config = dict(
    hidden_size=224,
    head_dim=64,
    init_std_qkv=0.031,
    init_std_o=0.00634,
    optimizer='muon_variant',
    schedule='wsd',
    final_lr_fraction=0.0,
)
MLP neurons of a small language model. Each row is named by its layer, matrix (down: output weights) and neuron, and shows model dimensions 64-191. Each number is 128 + 24 x the weight over its row's rms, rounded and kept within 0 to 255.
After each neuron's rows, "fires before" lists the tokens most often just after its 100 highest values on Wikipedia text that the model never trained on. A number after a token or word is its count.

L4.down594 [119 111 143 151 198 145 110  75 153 101 127 143  91 108 171 117 123 124 149 123 147 111 106 173 118 105  69 115 126 103 145 153 153  91 179 168 144 127 101 131 161 108 106 130 156 117 157 143 151 150 134 149 148 109 129 131 157 135  93 134 151 134 144 111 151 165 128  87 135  89 135 177  94 144 132 139 127 132 127 113 113 126 130 111 124 151  78 171 187  99  92 113 119 109 107 143 167 120 161 117  97 141 163 141 133 121 131 157 131 137 106 153  50 126 142 102 132 119 120 124 142 123 144 104 110 114 186 117]
fires before: " " 33, "\n" 20, " L" 5, " B" 4, " S" 4, " F" 4

L3.down154 [145 160 181 161 131 145 106 124 126 154  95 115 147 124 126  87 159 124 109 131 125 150 163 130  96 114 119 181 132 130 141 115 122 153  95 148 104 129 120  98 131 138 147  88 122 113 139 109  75 116 127 124 128 121 113 131 144 116 134 120  93 147 102 116 120 111 111 168  68 100 159 134 121 120 140 148 134 120 105 141 121 131  89 124 131 150 178 166 102 153  77 133 139 122 124 112 134 116 120 112 139 131 125 179 103 120 119 137 160 129  90  87 145  95 136 126 123 138 152 140 129 104 155  66 106  97  83 117]
fires before: " " 49, "3" 5, "s" 5

L2.down28 [ 97  94 139 136 159 115 137 115 130 107 128  90 109 111 143 106 176 141 130 158 111  94 163 112 145 126 129 172 116 130 110 100 140  97 128 109 115 121 100 100 100 126 145 129 132 102 137 163 155 144 164 122 129 121 146 130 110 158  59 115 169 106 139 168 145 134 153 110 140 143 142 139 161 128 184 113 117 127 166 118 165 103 124 102 150 143 124 106 135 102 127 102 103 143 184 125 116 182 106 137 130 141 116 129 108  77  79 153 161 126 130 137 120 154 137 139 112 132 129 117 112  90 124 125  98 110 154 123]
fires before: " " 28, "E" 9, "N" 9, " |" 7, "W" 7, "0" 6

L8.down32 [122 124 115 156  97 140 104 153  96  82 129 127  94 165 172 105 158 138 130 135 107 146 157  95 131 163 119 135 137 102 100 149 160 149 136 134 124 150 135 134 125 184 136 156 154 141 139 114 138 144 124 142 138 144 129  89 166  93 174 134 161 127 123 106 143 132 109 103 101 147 107 142 132 134 137 133 129 113 117  98 123  81 141  99 119 104  85 178 114 126 113 119 167 111 140 164 122 137 146  84 191 107 146  95 108 137 155 128  77 119 128 114 128 154 114 157 154 126 147 112 121 129 154 118  76  86 157  90]
fires before: "ber" 25, "e" 19, "." 10, "it" 6, "o" 5

L8.down240 [105 100  86 134 162 159 163 108 127  85  80 143 181 145 165 139  83 119 106 117 139 111 129 139 123 124 159 112 126 126 136 112 151 147 124 135 147 108 115 157 111 160 155 118 108 142 154 181 145 142  98 146  89 171 106 164 127  93 134 119  88 113 176 125 145 126 132  52  94 151 106 126 143 133 131 103 110 120 155 134 135 119 132 138 100  97 129 168 109 164 100 140 103 160 104 119 140 125 127 130 117 136 114 130 118 137 127 133 151  96 164 127 151 151 125 111 119 142 138 153 114 126 122 172 104 137 122 138]
fires before: "ct" 46, "b" 6, "al" 4, "e" 4, "en" 4

L4.down229 [103 142 115 110 128 150 159 106 113  72 159 155  88 157 146 110 137 130  85 101 134 142 143 147 153 142 106 128 149 107 102  80 147 133 118 127 146 157 125 122 126 118 122 164 149 157 178 102 132 173 114 132 102 135 139 146 147 151 140 116 164 144 133  89 136 108 145 131 151 115 136 142 145  83 114 117 115 151 135 140  84  93 124  92 111 125 164 136 140 122 148 151  85 137 105 147 100 108 106 106 147 120 138 145 117 123 120  93  91 155 158 111 153 130 122 158 112 150 164 114 130  96 125 137 128 122 143 156]
fires before: "ame" 27, "om" 13, "a" 10, "t" 7, "h" 7, "ent" 5

L4.down806 [116 152 104 111  98 151 121 116 140 140 177 112 150 139 119 147 154 121 128  65  97  99 115 128 152 122 107 139 161 150 132 141 118 116 120  96 178 142 123 131 119 122 108 122 172 130 122 120 195  94 163 141  88  83 126 139 121 152 125 148 119  97 123 142 172 151 142 120 157 145  90 130 107  92 120 111 102 126 151 117 114 126 144 124  82  61 165 115 131 136 154 108 118 131 125 173 125 100 125  87 151 111 129 163 184 135 111 131 129 166 148 122 150 122  94 131 137 123 163 105 127 107  76 132 194  99  90 135]
fires before: "e" 31, "ame" 7, "ing" 6, "es" 5, "om" 4

L4.down134 [121 151  87 138  96 104 148 101 159 154 133 113 148 148  95 123 142 128 122 140 168  74 132 135 141 133 106 105 143  79 126 144 178 136 122 155 146 143 123 141 145 111 122 124  86 137 149 118 128 149 169 138 126  91 133 115  67 153 121 135 106 152  79 154 115 108 111 105 106 107 122 161 125 141  80  96  92 102 144 129 149 165 122 160 109 142 112 149 118 119 172  77 134 107  98 137 136 135 129 128 124 134 176 102 124 110 109 154 106 145 126 134  99 117 128 150 112  70 157 152 121 142  86 169 173 133 124 139]
fires before: "m" 13, "le" 12, "d" 10, "n" 9, "s" 7, "l" 6

L4.down105 [103 147 111 118 165 129 112 131 106 139  85  97 148 113  91  87 127 175 129 132 132  52 126  41 144 104 132 114 110 103 142 118 117 134 106 109  96 135 121 140 135 170 139 114  94 116  97 126 124 156 122 119 112 144 127 128 120 140 148  83 136 105 141 122 132 124 108 108 162 129 148 146 122 136 133 113 130 121 113 184 118 146 131 105 116 123  94 126 183 139 148 181 148 121 136 139 113 114 112 142 134 139 122 138 108 110 141 160 117  91 122 108 112 100 116 106 117 152 158 115 129 146  87 135  86 114 102 159]
fires before: "re" 22, "ed" 22, "z" 8

L2.down408 [151 107  76 153 138 126  79 101 108 165 126 150  88 145 194  86 161 110 105 141 135 121 148 129 133 120 131 106 117 121 150 137 133 123 152 151  87 125  92 138 133 159 145 124  95 134 150 112 144 162 146 118 134 129 144 109 149 156  69 123 114 118 115 159 144 142 123  92 110 103 132 127 105 135 150 128 135 143 128 141 116 108 115 109 140 129 106 128 106  98 113 138 108 169 165 107 170 169 115 142 127 142 123 146 125 139  89 104 158 105 135 143 132  91 113 147 122  93 153 121  99 125 123 116  79 115 100 125]
fires before: " " 41, "1" 9, "\n" 7, " |" 7, "4" 6, "5" 6

L4.down217 [100 170  99 136 120 138 108 137 148 123 159 108 112 136 116 138 102 130 132 114  94 101 135 144 132 112 130 108  80 118 158 119 120 121 113 119 139 106 164 108 147 123 149 114 136 136 105 146 144 167  92 106 119 109 145 127 129 151 159 145 156  72 138  80  75 164 153 132 112  89 151 128 118 155 173 131 160 144 136 130  81 111 119 143 121 141 116  93 108 144 173 115 104 157 123  90 177 157 100 174 138 109 117 116 158 127 123  92 132  80 184 116 135 131 109 139 179 112 170 116 143 130 139 129 100 148 121 129]
fires before: "it" 19, "t" 13, "iv" 11, "c" 6, " A" 6, "ct" 4

L2.down604 [173 148 180  95 115  89 131 115  60 149 133 162  94 135  94 141  75 137 154 161 148 172 121 162 127  94 148 170 158  96 126 109 101 102 107 146 125 113 135 149 139 154 146 133  98  75 156 123 152 139 123 136  95 131 120 124 109 109 134 114  93 102 166 112 105 136 132  99 115 118 117 179 129 126 139 141  94 157 112 113 117 131 170 171 120 114 134 116 129 123 119 136 135 129 171 132 140 143  89 135 115 115 102 119 101 116 119 152 114 123 121 163 140 133 122 134 108 132 159 113 130 109 151  62 112  92 153 111]
fires before: "\n\n" 30, " The" 12, " In" 6, " T" 6, " S" 5

L6.down386 [134 112 109 118 150 114 112 139 107 162 156 112 168 125 107 151 141 136 123 129 114 146 108 168 121 154 132 135 124 185 152 123 141 119 146 138 119 159 151  93 136  94 104 145 125  84 135 108 131 125 119 177 143 134 114 149 163 106 133 101 144 121 106 111  82  95 145 141 137 150 122 146 141 167 123 126 157 165 135 179 149 130 141 112 106 130 133  81  93 161 114 112  95 146 112  92 125 116 131  87  93  86 154 113  99 127 104 146 144 101 142 103 135  59 110 147 101 164 183 166  90 136 131 118 123 149 130 110]
fires before: "e" 20, "n" 18, "y" 9, "ing" 8, "al" 5, "ow" 4

L4.down6 [102 148 133 147 124 167 134  92 125 111 105 134 106 128  99 102 121 119 125  84 124 138 107 144 117 127  83  80 117  87 139 113 108 149 165 130 180 106 131  97 144 173 132 129 117 127 161 118 168 103 127 123 125 144 111 176 107 110 134  84 124 126 144 118 164 133 125 124 165 135 129 140 133 116  94 130  82 142 170 156 146 165 133 168  97 118 130 146 120 143 104 134 132 125  98 131 136  97 113 105 160 101 118 137 179 154 141  94  92 141 142 116  94 131 129 141 144 121 147 163 162 133  99 104 156 160 128 143]
fires before: "u" 22, "h" 13, "e" 12, "a" 8, "es" 7, "ly" 7

L8.down95 [143 138 145 162 109 104 158 115 161 118 126 126 168 133  89 132 170 162 136 147 111 131 170 115 117 182 117 117 108 120 112 159 151 130 133 158  86  98 135 163 113  82 133  86 142 133 122  99 116 171 183 146 124 152  94 106 127  88 123 138 127 110 103 158 165 108 133 101 107 126 106 138 143 102 135 153 133 132  73 134 128 102 127 122 116 186 126 154 158 133 110 122 134 127 112  58 130 109 148 152 115 145 175 134 168 119  96 141 135 103 120 150  99 124 147 127 144 155 114 100 122 152 112 174 136 135 117 109]
fires before: "\n\n" 21, "g" 8, "l" 7, "m" 7, "al" 6, "v" 6

L2.down450 [ 99  93 142 104  93 171 133 123 111  97  98  74 141 146 127 129 167 152 132 144 158 142 104 121 150 114 103 116 130 140 168 103 139 120  76 103  86 123 152 133 111 175 145 104 102 173 143 118 132 114 135 150 123 121 125 106 124 154 109 170 116 107 147 162 125 132 145 136 120 124 125 150  87 114 120 127 140 114 136  90 135 123 158 125 135 118  74 174 110 157 112 151 136 145 135 117 150 124 107 145 162 112 110 162 145 148 124 143 134 141 127 153 121 131 141 142  94 145 145 173 134 142  80 133 104 134  89 144]
fires before: " " 22, "\n" 17, " L" 7, " B" 6, " Y" 6, " A" 4

L2.down264 [123 143 171 144 102 156  71 128 118 162  96 138 155 125 106 124 131 119 154 141 153 140 134 169 155  63 121 119 112 130 114 151 120 136 105 163 113 124 140 102 123 169 122 153 141 110 150 134 163  99 125 133 145  98 117 140 113 154 115 103 114 147 139 109 116 132 114 119  81 136 156 133 113 155 200  91 138  97 143 113 139 137 175 114 172 136 168 171 131 169 109 100 147 132 117 146 156  94 125 156 116 139 143 121 117  94  94 121 116  97 108 103  78  96 135 145  95 131 108 142 110 190 124 143 106 141 117  80]
fires before: " " 26, " \"" 9, " S" 7, " A" 4, " U" 4

L4.down501 [163 133 135 125 113 142 131 128 136  57 102 149 149 130 166 194 124  93 111 167 114 132 131 171 178  84 117 132 112 130 116 153 124 143 136 108  87 119 151 115 189  92 153 124 133 142 139 150 102 119 122 153 135 129 156 136 170 139 110 143 147 145 153 161 113 164 106  77 128  95 171 171 125 167 121  91  87 123 100 105 107  98 162 158  72  93 122 156 136 119 114 142  96 121 149 134  93 140 129 122  95 138 134 127 139 178  99  88 151 148 122 103 101 127 124 121 105 121 138 145 113 130 123 105  96 121 134 153]
fires before: "\n" 17, "e" 14, "d" 9, "id" 8, "al" 4

L8.down561 [161 168 117 110 100 160 141 125 142 126  86 157 111 101 164 119 168 144 118  93 144 133 121 117 129 126 167 171  91 130 139 150 135 119 140 127 127 118  90  94 129 125 134 137  74  89 123 123 116 101 191 150 147 124 130 142 131 132 102  95 117 143 119 123 160 142 142 140 141 186 103 160 162 116  95 159 155 110 117 100 121 140 133  99 138 126 153 129 107 123 139 107 131 111  99 148 104 113 119 143 112 120 131 138 135 145 156 114 123 109 129 172 136 165 131 150  99 162 139 157 147 117 149 146 137 128 104  76]
fires before: "ed" 39, "u" 8, "es" 6

L3.down281 [128 181 146 162 106 129 130 127 111 169 113 127 114 113  64 169  99  95 132 143 142 126 164 126 111 114 111 124 160 156 137 150 133 128 108 124  99  99 138 124  98 145 164  73  93 119 101 133 112 116 125 113 120 148  86 111 125 145 120 112  80 141  85 143 120 151 109 146  79  87 150 112 137 167 148 123 133 131 145 133 113 123 157 109 141 115 152 149 135 176 132 105 129 102 145 139 136  98 133  95 152 131 134 141 108 106 179 137  91  80 142  87 141 103 137 114 124 177 104 113 132 181 179 142 135 125 105  97]
fires before: " " 54, "ed" 5, "N" 4

L4.down663 [ 71 125 106 145 148 107 110 153 139 103 125 155 152 122 158 134  86 125 124 137 109 141  97 171 132  68  88 118 166 118 116 125  94 166 152  92 125 136 116 129  98  96 145 141 127 160 133 123 131 148 169 137 138 146 131 143 157 130 115 121 153 137  97 128 122  84 171 114  87  95 116 125  98 120 118 141  87 111 119 147 151 148 139 125 132 120 133 112 166 122 126 135 129 136 106 144 105  88 129 142 135 169 117 143 109  93 151 120 138 107 106 148 115 130 123  78  98 143 132 104 155 175 117 107 110 112 174 118]
fires before: "ly" 19, "t" 13, "n" 11, "is" 8, "l" 4

L2.down830 [119 146 119 114 123 143  98  97 106 136 167 108 123 187 131 128  75 126 130 130 110 122  93 163 202 107 156 126 117 126 149 137 110 145 132 124 134  93 175 115 133 124 100 100 118 144  94 146 136 116  98 118 152 143  98 104 142 129 116 137 130 171 140 119 107 127 140 115 134 113 125 175 156 126 109 118 114 129  86 140 109 159 102  87 142 135 122 137 126 114 141 106 150 148 158 115 134 137 134 124 109 130 173 165 135 122 182 108 119 110 151 134 156 110  80 110 121 100 148 131 181 143 111 119 101 122 134 144]
fires before: "ch" 43, "k" 6, "in" 5, "i" 5, "it" 4, "c" 4

L2.down780 [118 176 139 128 148 171 145 114 119 136 107 136 149 137 152 129 151 150 124 133 100 106 148 103  87 115  83 167  88 141 159 152 113 125 131 102 127 147 115  88 121 105 140 123 119 137  91 146 132 154 172  85 133 149 105 102 162 135 124 129 166 121 130 143 137 144 139 145 117 125 102 117 148 172 155 178 122 132 155 140 104 121  76  92 151 148  92 102 157 144 146 117 124 161 161  75 179 131 170 163 125 113 145 142 134  83 121 100 115 104 146 151  99 130 158 124 162 118 163 123 162 128 129 133 159 135 100 158]
fires before: "s" 27, " " 10, "y" 7, " C" 7, "-" 5, ")" 5

L2.down531 [128 116 160 124 145 142 139 147 137 102 155 111  63 116  49 103 138 108 133 116 161 132 107 126 148 126 111 144 138 112 121 153 152 152 113 133 133  99 151 112 111 185 103 136 116 163 134  94 136 107 138 135 135 131  80 106 114 130 120 119 158 131  94  97 151 121 136 124 168  94 149 100 150 186 146 118  91 148  96 126 137 150 131 202 114 105 145 154 138 105 101 129 164 150 123 121 135 155 130  93 144 147 125 112 146 106 120 170 109 107 116 152 106 112 111 120 160 133 112 147 139 121 126 140  99  65 106  99]
fires before: "is" 28, "re" 21, "r" 16, "an" 15, "os" 7, "ir" 4

L6.down167 [138 100 101 127 156 118 155 122  99  92 138 136 134 139 158 124 136 126  94 173 150 106  84 128 150 135  99 119 107 139 166 154 197  99 125 127 134 109 150 100 117 103 137 176 115  99 124 138 125 139 129 122 141 166 122 126 158  92  97 133 139 153 167 127 149 118 145 107 131 129 116 158 141 116 134 142  97 143 113 116 174 116 161 133 131 158 131  87 158 148 106 145 102 170 149 139 155 145 133 178 117  89 127  92 174  95 135  99 103 128 101 150 120  97 131 136 159 118 121 164 136 138 125  58 128 124 140 112]
fires before: "\n\n" 19, "t" 14, "or" 10, "oun" 8, "c" 6, "e" 5

L4.down261 [106 128 133 108 128 136 132 153 101 132 165 108 149 112 125 128 121 144  86  88 123 127 120  64 131 149 139 143 135  90 155 132 105 122 108 106 139 140 119 135  90 102 133 161 130 164 101 132 120 110 115 107 179 170 161 120 161 157 165 142 150  60 128 171 159 138 123 152 114 166 140  97 104  82 166 110 101 108 133 117 125 135 163 162 143  95 125 135 150 127 139 124 118 147 109 109 166 134 173 133 146 117 125 130 153  98  86 113 132 171 126 150 132 122 133 168 130 128 153 111  88 123  97 174 131 156 102 139]
fires before: " " 29, " A" 7, " the" 7, " C" 4, "g" 4

L6.down618 [115 143 149 142 102 136 139 172 132 120 117  94 108 135 106  81 127 118 138 134  93 143 109 118 156 123 103 160 134 116  97 189 135 125  86 106 122 104 119 116 154 103 144 117 121  95 159  97 147  91 163 190 136  71 111 127 120 134 111  93 145 177 123  83 124 159 126  95 127 136 123 141 175 129 110 128 174 114 111 101 126 139 143 139 133 105  90 134 146 181 154 157 141 158  96 128 133 130 125 128 125 131 152 112 132 151 141 123 112 138  71 181 131 119  83 152 111 138 162 101 133 142 113 135 168  98 132 154]
fires before: "u" 19, "ect" 15, "o" 11, "a" 7, "uc" 5, "an" 4

L3.down238 [ 99 199 144 159 164  93  92 132 126 154 116 101 139  92 110 122  85 167 128 129 140 114 163 118 137 128 127 143 118  89 113 138 133 121  96 146 163 122 118 121 123 119 116 131 123 167 119 116 147 134 130  90 124  98 129 104 123 119 121 127 103 175 102 109 113 108 124 113  81 158 120  96  83 132 128 130 116 117 128 164 146 130 164 133 101  92 169 132 124 171  99 131 119 166 150 110 118 132 136 127 126 136 131 135 140 104 173 129 159 128 115  90 186 155 133 183 129  93 175 114 155 116 148 166 155 107 136 102]
fires before: "it" 17, "ch" 10, "e" 10, "-" 8, "c" 6, "at" 6

L2.down565 [156 107 142 115 117 135 110 103 122 144 138 131 122 152 123 115  96  76 180 162 136 156  91 116 139  95 142 114 141 140 132 127 147  84 119 115 106 113 139 102 113 126 160 161 129 141 179 149 166 153 110  76 141 136 129  99 106 132 120 158 112 118 141 128 114 101 138 102 155 117 154 146 129 103 150 188 146 144 160 104 184 106 185 142 158 115 131 110  85 147 101 165 139 122 132  98 119 132 145 139 185 190 109 146 160  85 147 147  98 111 141 162 128 179 112 158 139 124 155 175 185 131 131  81 149 138 144 109]
fires before: "." 17, "\n" 17, " |" 15, "," 10, " " 10

L8.down573 [ 85 105 148 134 146 113 121 111 112 118 101 128 150 160 117  86 167 130 117 177 130 140 152 127 140 164 178 100 145 107 156 135 123 118 139 119 157 153 144 125 119 101 144 130 142  97 175 135  82 165 144  86 115 101 168 178 156 112 123 129 105 159 106 110 133 105 132 110 132 105  86 128 117 132  97 149 101 151 141 136 101 119 179 140 142 112 108 122 143  76 138  99 103 129 182 114 122 149 150 146 143 125  65 119 155 116 191 117 115 142 117 128 114 108 160 141 114 110 133 111 146 128 114 150 103 126  89 131]
fires before: "n" 18, "b" 12, "p" 11, "i" 10, "en" 9, "al" 8

L6.down617 [135 132 125 156 142  86 136 117 143 161 104 144 195 124 191 179  80 131 111 145  96 106 157 166 109  92 132 161 102 123 121 124 164 125 164 165 128 154 120 101 138  97 156  86 126 118 147 102 127 124  97  98  92 112 111  60 168 128 128 124 140 123 134 138 122 147 121 125 177 113 130 138 103 129 123 131 105 126 147 149 117 109 146 121 100 142 125 113  69  91 117 160  78 141 116 115 121 132 136 149 134 122 101 135 124 126 141 131 130 135 113 135 142  92 150 153 118 150 152 150 139 130  96  87  90 122 131 140]
fires before: "d" 33, "g" 21, "y" 4, "e" 4, "," 4

L2.down317 [126  87 153 153 106 149 152 133 113 104 115 113 152  77 145 159 104 128 102 104 118 126  73 106 153 102 135 149 138 128 106 120 154 138 122 135 107 112 127 137  83 123 121 135 154 133 155 130 158 135 134 108 139  94 116  88 101 113  82 152 138 157 100  97 127 119  98  84 134 154  94 147 134 130 122 136 140 134 112 116 130 120 166 119 136 145 128 152 148 137 135 129 148 123 151 138 142  97 137 125 139 137 141 107 164  96  96 122  57 102 143 124 139 125  94 172 121 132 151 141 181 166 122 117 120 131 173 147]
fires before: "\n" 29, " |" 16, "\n\n" 7, "}" 6, " the" 5

L8.down794 [125 157 118 138 110 112 150  68 121  86 134  91 116 160 147 144 141 121 167 130 121 156 155 155 144 131 149 156 101 145 108 135  94  84 124 181 118 121 151 130 148  96  98  82 136 112 130 137 162 118 114 118  88 116  97 150 137 154 104 122 123 138  99 133 123 137 135 137 122 174  99 102  75  89 139 181 134 109 118 105 124 147 131 143 122 121 166 141 102 116 104 119 142 103 106 164 107 116 144 123  88 153 150 116 135 153 127 145 146  86 156 154  93 169 117 102 102 167 130 127 146 119 117 103 169 158 114 145]
fires before: "\n\n" 43, "u" 7, "er" 4, "o" 4

L6.down650 [103 173 146 165 109  91 115 150 141  94 119 141 153 135  94 119 103 142 151 137 139 103 132  77 127 135  89 150 154  66 107 166 118 130 114 123 155 100 167  78 151 169 120  84 174 147 147 124 146 139 110 163 140 153 128 138 130 166 136 125 163 171 135 119 133 131 169 112 145 127 125 124 111 126 149 113 111 118 131 154 132 161 147  84 111 146 153 121 115 173  98  95 151 105 109 172 121 170 114 126 158 144 157 105 151  84 123 144 137 173  89 114 134 163  80 142 120 145 127 114 130 142 116 126 119 115 113 117]
fires before: "e" 29, "or" 13, "d" 10, " is" 5, "it" 4

L6.down759 [124 121 122 120 122 136 165 144 137  94  82 114 179 104 133 156 152 125 131  73 130 145 131 151 212 133 132 126 142 154 118 132 165 108 123 108 118 123 132 108 128 145 109 139 156 148 115 153 177 182 135 103 152 158 140 169 137  93 133 109 118 124 111 138 135 117  89 139 125  89 109 155  68 127 110 118 130 150 133 122 131 155 156 135 113 122 137 128  88  84 129 112 139 161 106 180 160 128 129 133  60  81 157 113 162  97 103 107 117  89 126 127 138 154 126 138 127 137 169 145 114 127 145 124 165 160 112  94]
fires before: "\n" 65, "\n\n" 30

L3.down579 [141 150 107 145 173 131  98 129 126 133 147 159 129 147 119 143  90 101 127 163 131 116 100 114 135 130 112 152 171 122  67 167 114  93 155 106 130 117 121 114 129 128 130 123 111 161 149 107 116 129 167  99 149 129 139 118 124 157 133 105 161 136 113 106 127 156 126 125 152 123 120 117 155 143 140 101  74 158 104 116 143 191 147 147 126  73 107 180  90  78 113 104 111 196 117 133 186  97 143 140 138 139 123 129 109 132 163 145 134 140 169 132 135 110  83 100 111 157  81 134 133 125 102 121 101 120 134  92]
fires before: "is" 41, "re" 15, "ir" 8, "r" 8, "an" 7, "os" 6

L6.down852 [132 106 109 100 151 103 136 145 152  74 184  89 130 173 141 101 118 120 139 121 128 117 108 117 129 151 143 132 157 163 115 132  93 129 119 111 153 124 104 139 111 132 173 106 104 141 138 112 118 136 118 106 116 106 159  64  83 127 114 179 147 159 161 151 110 102 150 125 110 134 123 155 129 136 173 125 104 148 106 177 157 135  99 124 102 183  93 130 142 113 100 122 134 172 163 126 123 100  92 126 165 118 164 105 157 108  99 102 101 125 115 121 150 115 119  91 124 118 131  99 157 126 111 139 137 112  99 111]
fires before: "t" 24, "h" 18, "e" 12, "he" 10

L8.down453 [155 160 128 166 127 172 139 115 100 130  91 156 107 154 122 110 121 136 113 138 131  77 152 116 131 177 118 112 125 118 143 107 124 144  81 130  91 116 122 141 138 126 139 174 127 105  77 135 147 140 117  97 107 146 109 135  90 131 153 142 179  79 143 147 171  82  86 142 151 154 134  91 138  91 107 112 103  99 119 140 136 109 131 153 138 105 141 157 164 125 113 183 147 129  67 139 120  93 126 151 129 134 140 137 144  68  64 135 136 114 155 168 130 129 109 144 106 138 116 127 142 134 172 133 115 123 112 123]
fires before: "\n" 22, "e" 19, "ed" 10, "\n\n" 6

L2.down108 [125 166 167 117 139 124 107 154  74 137 112 108 117 131  98 126 125  84 107 157 175 122 124 150 107 132 127 141 149 156 116 163 120 168 108 157 119 121 156 150  84  91 143 113 125 135 129 130 136 111 144 127 105 129 165 139 164 172 152 137  61 112 115 160 157 132 114 153 109  80  93 139 114 123  88 176 101 160 127 158  99 124 159 111 120 127 145 153 103 169 111 154 123 143 127  87 133  76 104 148 126 121 127  94 106 138 125 137 133 104 124  84 120 103 147 146 126 118 156  99 139 117 163 132 162  86  76 143]
fires before: " " 45, "ic" 10, " O" 5

L4.down227 [ 99 149 107 116 101  93 111 142 167 145 120 130 147 150 163 125 124 131 137 121 118 105 185 148 109  90 131 164 170 121 151 148 131 132 135 101 123 177 155 128  85  96 145 140 111 127 106 128 146 103 188 145 132 167 115 114 139 106 168 170 119 108 105 120 116 151 137 118 137  88 108  95 138 109 185 153  86 135  91 124 158 104 108 102 164 130 125 117 121 131  96 130 113 102 138 112 136 108  87 172 105 122 150 115 143  82 142 137  90 118  97  92 103 127 158 134 154 117 130 130  84 128 132 110 121 164 142 142]
fires before: " " 34, " S" 6, " C" 6, " F" 5, " D" 5

L2.down124 [177 135 133  98 116 127 140 118 116 172 113 153 119 154 135 111 132 105 130 114 141 134 117 137  83 116 151 187 152 136 122 174  95 123 136  82 149 121 170 120 112 146 114 110 124  98 121  98 147  99 184 128  73 105 104 128 105 132 154 121 116 126 166 190 103 105 137 125 147 108 177 146 128 150 176 134 136  94 131 115 120 128 125 164 135  80 154 129 162 102 114 142  88  84 156 196 105 144 135 102 125 127 110 139 109 105 155 134 151 149 112 127 128 111 128 140 107 120 144 101 117 107 108 123 140 112 121  97]
fires before: "\n\n" 22, " The" 11, " He" 10, " A" 8

L6.down72 [ 92 130 102 106 142 121 109 143 138 124  93 178 138 114 111 129 112 153  91 115 157  92 129 157 150 120 106 100 139 143 169 111 169 168 155 141  95 148 101 120 101 102 129 117  77 117 142 110 123 105 130 122 111 121 128 119 151 145 125 134 129 107 111 137 168 108 149 129 104 135 133 112 122  95 135 122 160 135 121 187 148 121 152 126 172 125  72  71 130 130 118  62 106 122 141 112 119 110  82 179 115 119 120 116 159 103 143 139 130 159 120 135 153 136 113 130 111 115 189 117 128 101 133 125 148 156 138 122]
fires before: "her" 46, "ld" 9, "e" 8, "t" 5, "n" 5, "he" 4

L6.down861 [142 116 114 138 132 123 108 161 115 135 117 197 132 109 121 149  89 100 112 136 154 128 123 172 133 127 134 140 111 103 116 143 129 151 122 129 141 103  86 141  95 157  86 132 141 126 134 109 109 172 128  84  82 167 142 158 119 145 114 103 136 132 112  92 106 156 127 103 159 109  96 166 119 152 152 102  93 132 123 123 121 122 130 157 114 146 144 143 130 111 145 132 132 141  80 140 141 116 112 105 144 143  82 112 127  97 104 180 158 130 131  96 159 115 146 117 147 117  97 143 147 134 153 165 133 152  69 169]
fires before: "ent" 20, "e" 11, "ment" 9, "en" 6, "ion" 6, "ou" 5

L4.down798 [158 112 119  95 118 116 124 107 122 119 138  88  91 139 142 136 133 100 119  83 156 103 177 124 117 155 124 163 107  98 102 123 109 134 120 147 129 145 128 148 151 132 140 121 151 141 141 124 113  60 165 141 104 109  82 111 141 122 139 104 147 102 121 112 120 152 117 206 132 170 132 153 106 114 113 115 172 135 157 176 111 110 127 142 126 132 178 109 173  79 164 117 106  88 114 109 105 129 158 111  97 110 154 126 145 159 111 135 193 104 123 178 121 123 160 161 118 116  98 140 125 106 155 119 148 152 138 119]
fires before: "al" 22, "ed" 17, "es" 8, " that" 5, "p" 4, "s" 4

L3.down67 [129 125 132 118 135 135 142 128 127 156 141 106 119 115 118 144 167 130 141 119 160 123 142 162 180 145 146 146 116 149 143 132 153 111 122 103 121  94 121 111 126 117 142 120 132 134 138  96 135 193 144 147  96 113 146 132 135 123 144 150 136 123 100 134 126 160 110  93 106 105 149 121 129 126 147 108  70 113 141  82 127 147 144 121 158 166 128 112 201 135  75 137 153 181 157 117 134 147 156  84 129 125 140 137 124 108  83 123 138 165 120  92 100 115 114  97 168 125 158 104 121 129 132 147 100 121  95 130]
fires before: "n" 23, "al" 15, "\n\n" 9, "\n" 8, "v" 6

L3.down759 [ 93 111 133 148 131 122 114 128 140  98  89 171 115 128 161  85 181 107 199 109 157 148 133  85  85 144 122 155 160  92 153 137 143 146 153  98  98 163 141 148 102 117 153 148 139 107 108 137 137 157 168 112 106  98 119  81 123 126 120 131 119 146 128 134 161 102  96 142 129 128 121 141 127 126 168 153 116 107 152 118 112 149 102 158 157  72 142 114 126 127  92 140  85 110 121 128 111 117 150 132 104 119 100 121 117  87 144 114 128 131 135  98 132 141 125 157 125 140 137  88 124 128 100 125 131  88 115 132]
fires before: "p" 17, "b" 16, "oc" 10, "ent" 10, "y" 9, "a" 5

L8.down66 [114 148  86 151 167 142 133 124 112 100 134 144 165 158 129 110 168 104 136 132 130 105 148 101 106 150 140 157 148 181 179  91  91 114 167 115 124 145  99 114 132 119 128 119 126  96 100 156 148 100 106 117 146  86 165 135 161 132 134 147  89 147 139  86 103 110 101 150 123 139 123 157 102 137 113 144 149 149 125 167 148 159 153 130 152 112 145 147 141 119 164 156 133 177 125 105 154 136 133  94 152 148 166 144 147  66  99  68 153 123 134 110 155 136 155 131 127 121 144 103 142 139 110 127 153  74 155 110]
fires before: "ing" 18, "t" 8, " to" 7, "h" 6, "p" 6, "ge" 6